config.yaml
positions: "learned"
init_std_down: 0.00441
warmup_steps: 241
MLP neurons of a small language model. Each row is named by its layer, matrix (up: input weights; down: output weights) and neuron, and shows model dimensions 128-255. Each number is 50 + 12 x the weight over its row's rms, rounded and kept within 0 to 99.
After each neuron's rows, "fires before" lists the tokens most often just after its 100 highest values on Wikipedia text that the model never trained on.

L15.up879:56 40 39 50 66 55 52 56 31 64 60 63 54 55 38 42 65 34 48 79 49 33 62 48 67 63 50 63 52 58 08 35 54 60 59 37 60 58 59 43 43 52 27 50 44 27 45 34 37 47 63 42 32 57 59 71 32 49 72 51 36 48 53 58 53 43 48 58 49 35 66 53 23 46 64 68 37 62 38 52 41 33 62 51 58 42 44 45 58 55 68 62 58 43 36 66 69 41 48 27 40 55 62 70 56 51 68 65 43 53 29 68 34 46 43 55 40 38 55 21 33 77 64 57 53 39 64 41
L15.down879:49 41 46 62 60 48 32 59 40 44 66 67 60 52 52 68 27 51 63 49 60 60 45 54 29 58 56 42 77 60 68 68 56 59 33 73 41 50 57 41 58 49 52 48 34 53 50 37 41 63 58 43 44 60 55 55 72 38 55 58 52 38 60 62 34 75 54 53 49 56 56 39 55 37 44 45 77 42 44 39 53 51 61 52 51 43 52 88 30 39 49 51 26 61 60 48 44 64 57 51 68 54 47 32 34 43 38 48 41 56 55 42 49 48 50 39 48 43 59 53 66 53 37 47 64 61 37 43
fires before: "s", "g", "n", "ak"

L11.up223:84 56 39 44 45 75 42 52 76 42 51 36 42 48 31 61 71 52 63 52 63 49 49 80 71 55 29 48 51 45 54 49 59 55 47 47 68 47 63 64 54 60 35 48 57 36 59 26 36 29 25 46 46 61 28 37 40 11 61 55 64 63 28 51 47 61 65 56 41 45 43 61 59 38 43 53 37 47 45 54 61 58 45 65 70 63 57 41 64 55 32 40 49 42 38 39 42 47 38 44 55 60 71 46 15 61 43 46 42 60 47 59 49 54 32 57 43 45 77 55 66 50 61 38 41 74 57 41
L11.down223:29 45 66 52 61 10 64 46 33 66 60 52 60 47 57 28 55 39 48 64 58 32 58 36 36 45 60 50 62 60 41 41 46 59 52 54 57 57 19 60 50 54 62 58 31 63 39 62 75 60 56 50 54 28 67 45 55 84 26 51 15 40 57 48 47 63 39 40 62 48 44 56 46 40 46 50 42 57 46 63 40 60 34 46 21 30 46 50 56 56 59 66 24 73 50 44 47 52 50 52 32 54 34 79 68 56 52 48 54 49 43 53 70 46 60 53 53 61 47 61 23 68 35 65 50 35 57 61
fires before: "|", "20", "|---|---", " -"

L8.up115:64 46 30 63 50 64 40 21 54 45 59 74 49 63 62 62 49 56 56 56 53 81 46 52 47 44 57 43 56 29 42 50 47 55 66 44 28 57 56 70 46 44 05 46 38 50 36 87 64 42 61 58 46 58 59 61 25 42 35 51 37 49 60 53 55 43 48 31 64 49 79 31 53 42 45 53 48 72 53 64 51 52 33 42 54 69 52 46 59 60 80 53 51 73 64 49 50 50 49 49 70 50 54 50 68 28 44 42 46 52 53 68 41 58 51 45 43 53 31 28 35 69 36 46 52 33 46 62
L8.down115:23 48 44 45 44 47 58 68 67 45 40 25 36 43 33 69 55 35 41 52 53 28 40 48 60 52 50 53 58 47 52 45 56 43 38 33 40 44 38 46 44 48 66 51 71 57 50 32 32 53 34 60 60 48 52 51 81 46 60 59 50 71 39 58 43 52 37 51 61 47 60 59 55 75 72 53 44 50 50 36 54 43 51 62 50 49 46 59 55 41 22 47 49 32 29 41 53 42 44 69 42 66 59 52 15 78 64 30 40 61 60 25 51 59 38 52 51 37 65 82 71 57 57 40 62 49 55 17
fires before: " |", " |\n", ";", "–", "."

L8.up272:62 85 42 31 72 69 58 70 49 59 46 80 46 41 45 64 55 43 67 60 64 50 55 57 44 57 39 42 47 56 46 53 42 46 54 57 43 50 43 50 57 50 44 38 62 58 39 57 87 43 30 56 48 51 28 53 63 13 92 53 51 47 26 46 50 46 42 41 59 73 45 33 51 72 38 57 21 45 60 54 41 68 42 74 42 45 60 59 62 48 56 52 46 43 39 62 51 45 43 60 58 43 59 67 25 50 43 59 40 46 39 31 25 47 32 53 40 59 70 61 70 48 77 45 49 49 34 41
L8.down272:66 59 62 59 49 46 41 60 50 41 60 58 49 50 43 30 43 54 26 34 65 33 52 64 47 53 65 51 78 33 36 21 51 64 42 52 58 38 45 49 56 59 43 54 42 23 31 52 58 46 65 53 66 38 35 42 29 58 50 60 50 60 66 50 42 51 55 40 32 55 50 37 65 37 18 39 65 61 38 56 64 64 33 56 60 66 66 46 36 60 84 57 46 50 40 41 60 56 48 46 36 46 47 54 48 36 39 53 53 47 49 68 52 45 46 44 65 58 33 53 48 48 53 50 63 47 36 54
fires before: ",", ".\n\n", ".", " |"

L11.up862:49 59 32 22 53 51 34 53 48 37 60 31 60 39 34 54 46 52 58 55 60 46 45 60 50 46 38 71 36 44 54 43 53 52 47 48 70 52 37 52 37 61 66 53 60 71 51 66 48 20 54 45 48 45 45 49 59 51 68 68 34 66 27 44 49 55 54 33 46 67 39 40 50 47 37 68 21 37 70 39 56 65 54 73 61 53 54 59 59 38 64 44 56 55 48 54 45 47 33 64 54 38 58 54 57 62 50 36 41 77 72 34 22 40 68 62 70 45 58 74 16 49 62 28 56 37 76 25
L11.down862:50 27 71 57 56 73 35 47 65 58 53 74 46 57 70 42 48 60 43 27 52 52 44 40 66 39 60 23 41 56 38 59 36 65 45 48 50 63 60 74 40 58 60 59 45 35 27 48 55 49 53 56 48 71 48 44 49 52 55 60 69 50 49 45 59 48 59 42 54 43 53 44 49 32 46 48 51 57 47 50 46 41 51 65 69 37 73 48 48 55 45 33 65 43 44 42 62 64 53 62 54 55 62 61 43 26 52 49 50 27 45 30 66 49 34 71 46 38 62 21 70 49 35 64 38 58 37 57
fires before: " ", "h", ")", "ary", " the"

L18.up199:56 45 60 32 35 54 56 52 28 39 62 54 45 51 37 36 39 45 86 55 50 53 47 48 44 29 52 26 52 39 62 37 40 68 65 41 73 52 43 59 46 45 54 29 32 60 62 50 55 35 69 68 49 40 34 49 66 56 44 55 44 51 53 66 58 42 57 46 49 54 49 57 64 46 51 65 45 46 59 34 53 84 28 49 28 77 75 52 41 49 52 75 53 40 38 37 52 43 43 59 71 28 39 42 57 36 59 54 53 66 64 33 14 56 44 46 57 58 47 76 38 68 45 29 76 51 56 44
L18.down199:45 50 58 54 62 48 27 27 62 51 44 42 44 48 61 49 56 51 47 33 56 63 44 29 27 46 40 24 53 51 51 68 48 60 54 65 29 68 45 53 55 47 44 50 50 40 39 44 48 58 36 42 27 67 43 72 57 61 49 42 66 56 43 62 37 68 36 56 49 53 51 53 62 56 40 25 50 49 56 40 57 45 46 48 75 43 48 55 47 57 44 29 46 63 36 42 49 61 47 55 55 55 49 51 47 50 55 48 32 22 36 54 68 61 22 60 59 35 55 07 66 56 61 58 39 52 34 66
fires before: "ary", "ly", " ", "an", "al", "ad"

L8.up699:43 46 70 36 65 71 55 73 52 64 48 46 40 33 37 42 50 31 43 62 68 56 60 47 36 45 28 51 46 65 67 32 41 66 15 55 65 49 52 14 53 54 64 65 37 59 50 48 59 37 64 45 47 35 41 52 48 37 59 61 46 51 35 48 43 48 44 39 34 60 27 40 57 53 46 46 65 27 41 62 65 65 62 60 40 44 59 46 63 50 46 55 53 40 58 50 45 49 40 40 37 53 37 54 30 50 63 49 49 33 70 42 46 55 40 22 75 54 50 48 61 53 52 41 43 54 42 60
L8.down699:54 53 33 45 46 49 37 36 22 68 37 25 66 36 37 36 63 70 42 59 53 55 68 62 43 62 30 55 31 51 53 54 42 47 59 25 51 57 55 54 31 38 66 55 63 65 50 61 11 38 47 59 59 46 53 45 41 59 51 37 58 53 33 53 62 63 69 64 28 61 49 50 45 52 42 36 50 36 54 49 61 66 48 51 43 58 53 35 36 49 48 42 53 56 48 56 53 37 43 73 38 49 40 49 49 66 54 39 52 38 59 48 48 50 71 58 65 68 58 55 41 30 58 69 65 69 64 56
fires before: " ", "5", "9", ";", "7"

L8.up393:47 39 51 55 24 54 53 40 47 69 58 55 48 60 59 68 35 23 45 62 63 47 53 46 56 46 42 51 36 42 13 44 27 59 48 51 37 56 51 48 44 35 34 47 44 52 38 64 34 52 46 67 69 44 42 69 37 56 55 77 40 52 57 51 50 47 50 40 48 71 55 49 47 26 60 70 53 73 58 43 45 58 80 48 48 43 50 43 55 54 52 68 43 50 54 53 53 52 27 37 42 58 33 47 49 30 51 52 51 60 63 36 29 50 62 51 55 24 43 31 22 45 38 36 43 35 64 63
L8.down393:26 41 58 41 51 41 29 35 56 73 59 43 31 81 48 53 37 30 33 47 70 33 56 55 57 42 52 62 52 39 33 45 43 56 64 56 75 56 41 55 49 58 52 26 75 60 37 51 25 82 41 35 53 27 54 54 53 47 36 59 40 38 53 51 29 34 55 43 32 83 39 52 58 36 56 53 48 43 44 42 69 45 58 52 45 39 45 38 52 60 36 54 52 41 50 69 45 35 54 46 64 82 39 63 53 51 75 57 45 27 67 33 43 50 60 68 68 51 70 39 32 58 60 38 36 56 49 55
fires before: "–", " |", ";", " |\n", "."

L8.up508:26 69 67 28 42 58 36 59 77 43 56 42 52 31 29 61 48 40 60 49 55 53 47 47 48 42 47 33 49 43 27 52 48 50 49 35 63 52 49 58 38 43 33 39 81 44 46 63 72 28 43 64 54 47 29 44 40 44 56 53 46 52 39 54 38 35 52 32 67 39 49 26 42 72 56 59 27 46 63 51 43 90 41 77 49 62 57 55 62 51 54 58 55 48 28 40 44 50 45 80 40 39 60 59 41 61 53 44 50 27 38 35 33 42 34 48 61 53 42 62 52 60 56 41 64 42 57 41
L8.down508:60 32 22 70 48 58 65 44 25 66 55 51 62 78 50 43 31 58 53 47 48 60 51 41 46 54 61 59 53 56 29 52 53 50 44 58 60 32 46 59 59 66 79 48 41 37 62 58 49 79 53 57 42 55 50 42 53 33 74 59 53 53 56 50 49 52 62 52 32 77 58 62 48 49 35 48 47 50 32 33 43 44 51 35 57 66 48 45 43 50 50 48 49 38 45 65 55 61 43 31 70 64 47 48 49 37 41 36 54 71 55 65 44 55 48 42 25 48 49 43 42 49 51 32 34 42 42 46
fires before: " ", "il", "u", "ust"

L15.up600:66 36 40 68 33 40 34 34 74 77 54 51 67 66 51 50 52 37 56 46 61 37 43 90 46 49 72 48 46 37 55 56 48 66 37 54 67 43 50 63 43 63 44 46 50 33 50 30 58 47 32 44 54 62 33 61 45 49 66 63 33 39 53 56 35 44 37 47 55 83 53 67 65 35 39 38 28 45 49 22 56 67 40 41 50 64 59 52 54 63 26 46 41 63 68 64 54 27 42 33 44 53 61 41 43 54 64 59 43 58 29 60 22 55 38 47 65 33 52 44 59 49 43 53 48 34 67 59
L15.down600:41 53 49 13 61 43 70 55 32 31 58 38 32 42 50 57 65 60 40 48 43 64 71 29 67 56 22 52 52 64 40 43 39 66 63 47 42 57 36 45 66 41 47 49 64 56 36 63 49 33 44 66 28 50 67 56 56 45 32 51 54 60 18 63 54 60 56 53 40 45 55 53 27 54 81 56 46 56 39 46 51 58 56 57 39 17 60 51 54 44 50 40 63 59 42 35 25 46 63 64 60 45 46 50 81 65 45 53 46 55 65 37 80 42 44 49 41 57 52 62 58 60 61 57 49 59 42 37
fires before: "|---|---", "|", ":"

L21.up63:28 75 29 40 60 61 38 45 49 61 30 64 41 46 49 40 46 43 31 65 67 82 37 62 49 50 40 48 54 42 43 55 40 62 47 54 48 48 54 54 41 43 57 37 64 37 29 57 58 61 45 60 68 47 52 71 41 43 32 50 58 36 38 41 41 43 47 44 47 44 56 50 52 29 32 65 56 54 71 47 49 47 66 88 59 50 57 55 60 48 66 57 43 50 55 38 42 38 38 62 46 29 53 46 58 57 43 53 30 51 56 58 44 67 53 38 69 51 45 57 56 38 44 35 54 61 29 54
L21.down63:47 40 79 65 47 29 51 41 67 43 57 52 65 37 76 49 49 49 37 53 45 47 40 48 62 44 56 66 44 55 73 55 63 37 72 30 50 66 44 44 56 46 51 38 40 45 57 42 57 40 78 50 47 53 45 45 40 45 59 51 65 57 64 63 37 42 58 49 48 53 48 43 57 64 48 55 50 43 44 54 60 28 30 31 53 52 43 55 49 51 50 18 54 49 65 59 65 49 35 32 56 46 42 26 41 47 44 59 72 60 48 50 47 47 73 47 46 68 64 67 45 52 69 55 38 49 52 49
fires before: " |", ";", ","

L8.up252:78 42 61 17 68 54 39 51 53 71 57 45 46 48 50 46 65 37 45 78 70 49 56 55 55 46 52 27 55 49 45 33 32 79 59 32 58 55 62 51 55 32 68 40 45 41 22 48 71 42 37 46 52 44 59 59 50 35 70 66 65 54 36 51 48 54 48 42 49 66 40 44 53 47 51 57 42 47 63 61 66 88 48 65 36 44 51 53 53 42 64 75 36 33 52 50 53 36 50 61 38 40 59 59 44 57 45 31 34 49 69 36 42 60 55 53 49 50 50 55 60 49 42 51 51 53 41 54
L8.down252:33 46 47 56 70 23 49 44 33 61 52 40 52 52 50 53 38 55 31 28 33 58 59 51 39 55 56 57 40 56 46 43 35 44 31 44 40 38 43 47 53 56 64 61 49 37 57 34 40 57 65 76 64 39 41 40 38 54 47 46 46 47 35 52 55 51 52 35 53 61 45 43 54 40 25 53 44 72 38 45 50 50 50 54 60 65 46 53 50 57 56 41 58 28 34 70 53 72 24 51 48 51 44 53 37 53 28 61 51 61 41 72 45 56 49 34 66 75 45 48 58 49 67 55 34 39 47 57
fires before: " |", "–", ",", ")", ".", "0"

L8.up385:17 39 47 43 34 64 55 42 39 68 55 54 39 72 51 64 34 29 52 60 66 53 42 37 48 49 42 24 61 40 02 42 38 56 42 42 29 60 55 54 53 48 33 46 49 47 40 57 35 61 51 54 61 51 54 68 45 51 57 67 38 47 73 55 53 42 39 43 54 67 63 51 43 33 65 56 46 75 54 56 46 44 81 41 44 58 55 37 74 51 67 64 56 51 51 62 47 52 38 39 36 49 23 54 51 37 49 57 47 62 66 26 54 52 46 45 49 38 42 51 31 42 61 35 49 40 57 55
L8.down385:40 49 63 48 44 47 32 42 45 52 60 28 15 80 29 57 48 35 36 39 61 28 48 51 56 33 57 75 49 53 28 50 35 37 63 51 70 58 45 56 31 41 63 43 71 46 48 44 27 77 43 34 53 29 47 52 63 46 35 63 50 40 41 52 41 38 53 47 44 65 26 52 43 43 53 60 49 52 42 39 62 37 61 51 52 30 41 42 49 50 24 51 45 43 40 50 54 44 53 33 67 76 49 57 47 51 64 58 48 19 70 33 35 60 61 78 58 47 63 34 29 65 50 55 47 71 56 48
fires before: "–", " |", ";", "2", " |\n", "."

L8.up109:74 46 63 19 80 44 58 58 51 82 54 55 65 36 49 57 61 49 52 58 54 41 53 70 55 55 38 40 73 48 65 54 40 58 46 31 64 53 58 43 66 29 51 50 51 47 44 46 69 52 32 42 36 44 46 60 43 39 81 55 50 69 38 53 49 68 53 42 55 54 50 48 72 36 53 55 36 46 58 43 56 87 54 51 28 51 49 64 83 41 55 71 34 43 46 57 56 37 45 53 45 44 73 34 30 52 40 51 43 48 44 47 49 52 47 49 66 57 62 48 62 49 47 44 60 56 36 50
L8.down109:46 53 41 56 58 45 19 19 38 48 65 32 36 70 54 54 45 41 25 20 36 62 64 64 36 46 42 36 66 43 36 51 64 57 43 44 46 50 33 46 44 66 38 26 57 52 54 45 29 58 52 73 83 41 54 41 49 49 57 60 75 37 48 40 53 57 53 35 60 66 47 56 54 32 36 51 40 65 54 33 45 51 45 42 45 52 45 41 27 61 57 58 66 56 43 60 59 53 56 61 40 55 33 69 57 48 28 41 58 76 58 55 41 54 50 45 46 62 46 61 52 20 77 51 32 52 69 62
fires before: " |", "–", ",", ")", "."

L8.up577:65 47 64 27 38 60 43 56 61 52 53 41 53 57 40 78 51 27 54 51 60 35 56 52 61 53 42 50 53 36 35 46 17 48 59 57 46 51 55 46 46 64 68 59 73 44 33 41 55 49 42 26 56 57 54 50 21 57 51 54 49 53 54 50 56 41 47 16 44 71 48 56 74 55 56 45 29 49 52 66 62 41 53 58 42 56 49 35 58 48 54 65 60 41 39 42 53 57 52 23 39 59 43 63 52 61 80 58 40 62 47 54 59 59 35 54 47 46 43 32 70 59 42 55 35 23 64 29
L8.down577:48 68 53 35 55 56 45 64 43 47 57 31 47 49 60 45 47 65 45 53 61 86 56 48 62 62 65 55 35 43 74 57 67 52 53 58 29 62 38 45 63 51 52 68 48 47 53 43 46 38 29 50 46 54 67 56 74 59 44 35 68 51 29 56 40 60 51 51 48 48 53 62 49 57 45 56 41 54 34 45 48 42 65 52 28 39 52 57 26 43 52 66 42 33 57 46 48 59 32 58 56 33 52 54 51 48 45 51 44 46 38 61 50 40 46 28 67 38 31 62 31 35 20 48 35 53 56 43
fires before: "ow", " of", "ing", "s", "ed", "end"

L8.up547:46 70 51 54 61 50 70 67 48 44 52 68 63 28 34 39 42 36 61 65 49 71 44 53 52 44 44 53 41 37 63 28 49 41 29 54 47 74 45 37 54 38 51 46 48 40 62 55 77 46 50 43 48 53 40 53 57 29 71 65 41 81 49 49 49 44 45 50 38 49 40 35 37 36 51 55 51 64 81 50 29 78 67 64 51 49 57 35 36 48 45 65 53 32 45 49 47 45 29 66 47 32 58 72 50 46 45 48 47 58 47 41 60 45 31 61 53 61 46 64 60 44 58 52 55 39 49 59
L8.down547:47 63 58 50 31 62 22 48 43 22 56 58 67 39 65 38 54 57 26 41 64 43 71 47 54 61 76 44 49 52 32 66 52 62 51 59 64 33 66 76 65 40 47 30 55 37 41 38 30 35 45 73 56 32 58 54 49 68 54 73 51 44 52 41 61 46 65 42 48 65 42 38 64 49 48 44 56 35 37 54 79 55 39 43 52 45 56 50 80 51 61 66 32 65 39 72 58 41 69 42 68 48 44 53 42 48 64 62 57 26 41 51 31 40 60 47 55 44 31 25 48 54 46 48 41 69 41 62
fires before: " ", "m", " |"

L8.up358:34 49 37 53 56 56 36 44 62 57 71 55 50 70 67 39 35 33 50 59 34 82 35 29 54 41 65 42 58 23 33 44 40 46 37 52 22 63 64 62 36 31 35 38 41 42 47 69 38 59 42 59 65 69 44 62 45 25 49 69 38 46 69 52 58 39 60 27 64 33 69 53 57 41 74 50 32 60 53 51 55 61 58 47 58 61 46 44 61 45 69 52 41 64 46 54 44 50 39 55 63 43 52 52 68 38 54 47 45 68 45 68 40 64 40 56 44 42 45 53 36 69 48 51 57 22 43 68
L8.down358:48 64 51 49 40 45 51 50 24 47 40 57 45 46 43 47 23 51 53 44 59 57 64 57 61 64 31 48 42 80 47 43 61 43 49 54 55 40 57 55 61 67 45 50 43 69 64 25 44 44 54 48 67 49 73 55 64 67 46 36 46 60 53 56 36 57 44 66 50 57 34 60 59 52 41 69 34 47 58 57 47 63 57 65 52 44 54 41 23 51 30 52 43 52 41 48 58 32 43 49 26 28 54 49 68 74 48 54 50 27 59 32 46 51 42 50 67 59 80 47 50 26 38 48 55 70 54 11
fires before: ";", " |", "–", " |\n", ","

L8.up717:32 68 51 52 54 58 53 78 51 34 58 64 57 49 30 40 34 45 61 38 56 54 34 41 63 39 26 40 32 45 28 45 55 59 32 48 66 48 40 46 52 56 31 28 57 59 53 55 76 31 40 62 56 39 29 49 62 52 65 57 40 64 24 48 43 37 65 39 62 67 34 46 67 63 45 45 32 54 82 45 43 76 44 55 55 70 58 47 51 46 39 54 63 47 27 63 53 39 38 55 53 36 34 66 48 46 71 62 37 74 48 37 56 50 30 50 68 50 44 76 48 38 60 44 52 43 53 42
L8.down717:50 41 51 44 54 54 45 63 45 43 63 63 53 45 52 41 54 48 52 61 66 44 59 56 41 39 65 22 62 71 25 49 33 67 40 57 60 35 44 61 51 56 56 59 56 55 45 43 50 62 62 53 41 49 48 57 27 59 48 65 60 42 61 37 66 64 42 47 51 77 50 44 51 52 51 68 37 58 41 66 59 24 58 61 50 63 43 45 58 62 62 65 46 60 33 59 47 47 43 52 75 81 46 56 51 45 31 33 59 37 53 66 31 40 54 37 14 39 50 30 45 54 45 60 42 34 26 46
fires before: " ", "ice", "20"

L19.up636:61 62 81 56 50 47 46 53 52 61 71 49 47 17 29 49 77 39 47 75 81 61 54 42 40 55 42 52 58 61 41 39 27 70 46 34 46 73 43 59 44 43 43 29 39 59 37 61 56 53 32 46 62 39 29 66 39 44 32 61 42 35 62 60 35 60 68 63 12 69 53 58 36 46 35 52 48 44 42 47 46 66 47 37 58 31 65 47 53 47 47 46 55 60 69 48 55 42 46 51 55 39 36 55 35 41 60 44 28 53 52 52 56 50 40 30 25 64 57 33 51 57 47 48 66 51 52 51
L19.down636:47 44 58 45 75 55 39 43 68 44 33 44 47 68 60 50 49 47 48 40 57 50 41 54 34 58 58 57 31 70 53 48 54 36 62 61 38 54 57 52 56 53 41 42 51 50 57 53 44 42 56 46 37 32 49 51 51 64 78 45 56 50 60 54 47 50 49 31 34 47 66 46 40 52 39 52 35 50 47 48 65 55 48 52 37 37 52 37 25 80 41 52 84 53 45 38 63 42 53 53 63 58 55 47 39 62 49 57 47 34 39 53 72 62 51 65 34 73 45 42 53 58 13 38 50 71 50 55
fires before: " |", "le", "\n", ")", "|"

L19.up388:50 53 29 47 63 41 78 59 65 36 70 68 41 33 32 42 50 43 56 62 34 56 40 39 62 58 38 38 49 23 48 31 36 60 52 31 35 61 67 44 68 56 56 61 42 61 31 44 57 41 58 53 48 58 39 63 59 37 43 59 26 59 36 51 40 38 76 50 41 33 59 42 51 52 40 77 53 39 57 74 61 51 41 61 47 53 47 60 60 36 57 50 68 55 35 47 44 40 58 62 53 51 43 50 41 53 58 72 40 63 45 59 58 49 41 46 76 69 66 64 54 45 61 39 66 47 60 60
L19.down388:57 51 41 64 58 58 50 37 56 64 46 47 57 40 42 54 80 53 43 45 60 41 28 61 51 47 52 56 81 49 55 46 52 54 58 61 36 64 59 45 50 73 41 28 57 31 57 62 38 57 58 37 43 55 69 47 52 46 49 82 53 57 50 42 58 35 55 42 34 62 50 41 44 54 49 39 56 65 40 39 44 48 69 48 56 33 49 33 42 52 48 47 48 63 51 39 68 66 63 40 35 41 62 63 40 35 53 42 54 48 67 59 67 48 64 41 35 42 44 47 36 57 51 72 55 64 44 63
fires before: "al", "inal", "en", "y", "g", "iz"

L21.up653:51 54 58 56 48 41 55 34 60 62 58 50 59 44 59 29 66 56 65 60 50 47 51 48 78 55 33 47 39 47 42 41 43 55 32 55 58 67 46 28 42 55 57 39 49 45 25 53 42 32 40 43 48 43 65 43 47 21 54 46 55 44 39 44 65 41 48 61 52 40 34 51 76 49 68 40 32 46 61 39 44 39 62 44 42 58 72 73 40 60 62 51 49 55 50 47 54 36 42 49 58 50 54 78 45 57 70 54 31 38 48 43 53 46 34 37 44 26 43 51 41 75 49 60 61 46 47 51
L21.down653:69 53 65 61 59 49 61 56 37 48 33 66 55 53 50 65 52 57 76 67 41 61 58 58 52 56 53 32 57 45 65 50 57 62 43 54 30 39 41 53 57 45 33 63 66 40 40 47 50 48 51 39 48 52 48 48 51 83 49 47 53 46 44 47 39 32 65 25 62 34 55 38 54 65 36 51 43 54 22 68 64 59 65 37 50 52 53 40 55 54 64 62 49 58 34 34 50 49 55 48 54 84 49 44 51 46 71 61 24 51 64 23 61 57 59 51 61 47 46 65 31 53 31 60 62 35 36 59
fires before: "ch", "g", "ge", "c", "s"

L8.up799:46 57 34 28 32 74 52 69 36 50 53 53 55 44 46 63 53 41 72 68 62 44 52 50 48 61 16 33 52 42 27 58 50 37 45 48 62 45 42 64 56 65 22 30 66 66 39 56 59 33 33 62 51 52 33 67 66 50 69 47 36 54 28 53 30 32 35 44 60 49 60 48 63 64 56 66 35 66 61 43 54 53 51 58 75 62 69 55 67 48 57 65 51 43 39 50 54 41 39 61 42 44 39 43 58 43 63 44 48 48 52 27 46 46 20 26 59 39 42 78 65 54 64 40 56 47 51 36
L8.down799:44 38 61 59 62 64 69 46 69 54 49 60 51 72 40 45 55 61 52 51 71 56 45 63 33 37 63 59 70 58 30 54 40 50 48 55 44 46 41 39 62 37 53 64 29 56 77 48 51 66 44 43 60 49 29 53 49 37 71 45 52 65 79 53 63 58 55 48 52 63 43 46 39 47 36 39 39 59 46 61 54 58 42 67 29 73 42 67 48 51 40 51 61 41 43 60 70 47 58 52 62 72 61 63 31 52 24 37 56 41 53 72 33 61 68 45 20 51 69 36 35 46 29 46 59 37 43 67
fires before: "ember", " ", "ly", "e"

L12.up83:35 51 56 61 59 73 62 54 47 57 50 47 47 42 57 62 57 66 38 58 49 79 39 55 68 49 51 47 48 46 62 11 36 46 29 68 50 63 49 62 79 36 61 50 35 48 42 59 60 52 37 41 46 56 70 60 46 19 56 44 42 58 57 66 54 43 53 47 64 51 52 49 50 33 52 44 55 51 44 52 46 74 44 64 34 42 63 48 40 35 63 57 43 64 52 73 54 34 42 64 56 46 69 53 56 47 58 59 08 46 72 52 37 61 60 60 29 72 50 50 60 45 55 22 36 60 48 46
L12.down83:53 40 45 25 53 36 38 34 55 50 49 54 66 64 38 49 39 50 55 40 38 41 43 47 54 45 47 47 51 67 59 84 37 35 37 40 40 32 61 43 45 47 40 45 56 28 59 40 53 30 65 77 40 63 39 41 40 79 40 40 53 43 37 73 53 65 45 45 50 41 55 44 45 37 45 48 45 54 56 63 43 47 37 40 60 68 20 55 45 40 61 32 45 50 46 44 46 61 12 47 43 47 54 44 57 42 26 44 72 40 29 61 65 72 29 62 70 32 64 39 41 63 50 55 40 39 49 52
fires before: " |", "–", ":", "\n"

L11.up966:63 50 59 54 85 56 59 50 66 44 62 37 57 51 22 57 52 37 75 43 45 70 45 35 71 43 40 67 35 50 49 53 35 64 44 29 42 48 43 35 40 28 59 46 62 40 49 40 44 42 48 36 45 45 46 45 46 45 35 56 56 36 60 49 55 49 36 43 54 48 56 34 53 39 42 52 42 74 71 48 40 56 57 36 53 51 51 55 56 50 62 58 58 33 43 31 50 52 56 23 47 38 62 73 52 62 67 34 44 64 51 52 43 56 39 43 52 26 48 33 32 82 64 52 45 44 53 40
L11.down966:59 64 32 37 40 34 20 73 37 58 61 50 13 43 51 50 50 45 45 64 47 41 55 43 62 70 37 25 52 26 48 45 59 35 44 45 34 67 36 69 58 52 48 58 62 36 65 29 63 51 41 42 57 46 61 52 37 61 50 44 44 72 46 55 40 72 26 57 54 38 60 66 62 47 61 45 47 34 53 46 31 54 56 60 57 70 45 56 48 33 68 67 41 49 49 34 59 55 47 47 43 41 35 55 65 42 31 65 51 52 49 39 51 58 45 57 63 42 35 59 50 53 35 58 74 53 46 62
fires before: "s", "ing", "y", "ack", " to", "g"

L11.up900:51 58 31 65 40 43 42 47 65 47 77 59 57 37 49 58 43 28 64 71 54 57 17 48 56 46 46 38 36 32 25 58 38 66 41 29 36 48 30 66 48 51 39 61 41 48 31 70 69 40 52 63 32 49 52 65 63 50 52 71 41 58 39 53 48 39 60 54 42 29 43 30 50 56 49 54 33 68 63 54 46 51 65 56 65 52 57 49 71 57 63 56 55 44 59 66 49 48 29 59 73 54 52 62 67 46 41 49 37 46 38 52 28 46 69 50 46 40 37 54 52 71 45 43 41 20 46 22
L11.down900:49 41 66 44 53 52 43 34 68 63 38 26 47 63 40 51 70 62 34 19 38 46 54 47 55 55 35 78 48 71 49 47 42 52 61 63 42 54 55 49 55 50 68 42 49 56 63 13 39 44 48 48 55 38 66 25 56 46 71 71 79 56 43 53 53 65 55 55 67 72 57 58 56 44 64 42 72 42 42 50 57 59 52 39 36 39 40 49 27 38 41 53 64 32 42 40 36 42 48 38 61 50 44 31 44 47 63 41 47 60 59 38 55 64 45 58 50 51 59 62 30 43 48 58 62 86 38 54
fires before: " |", "inal", "or", "en", "ust", "–"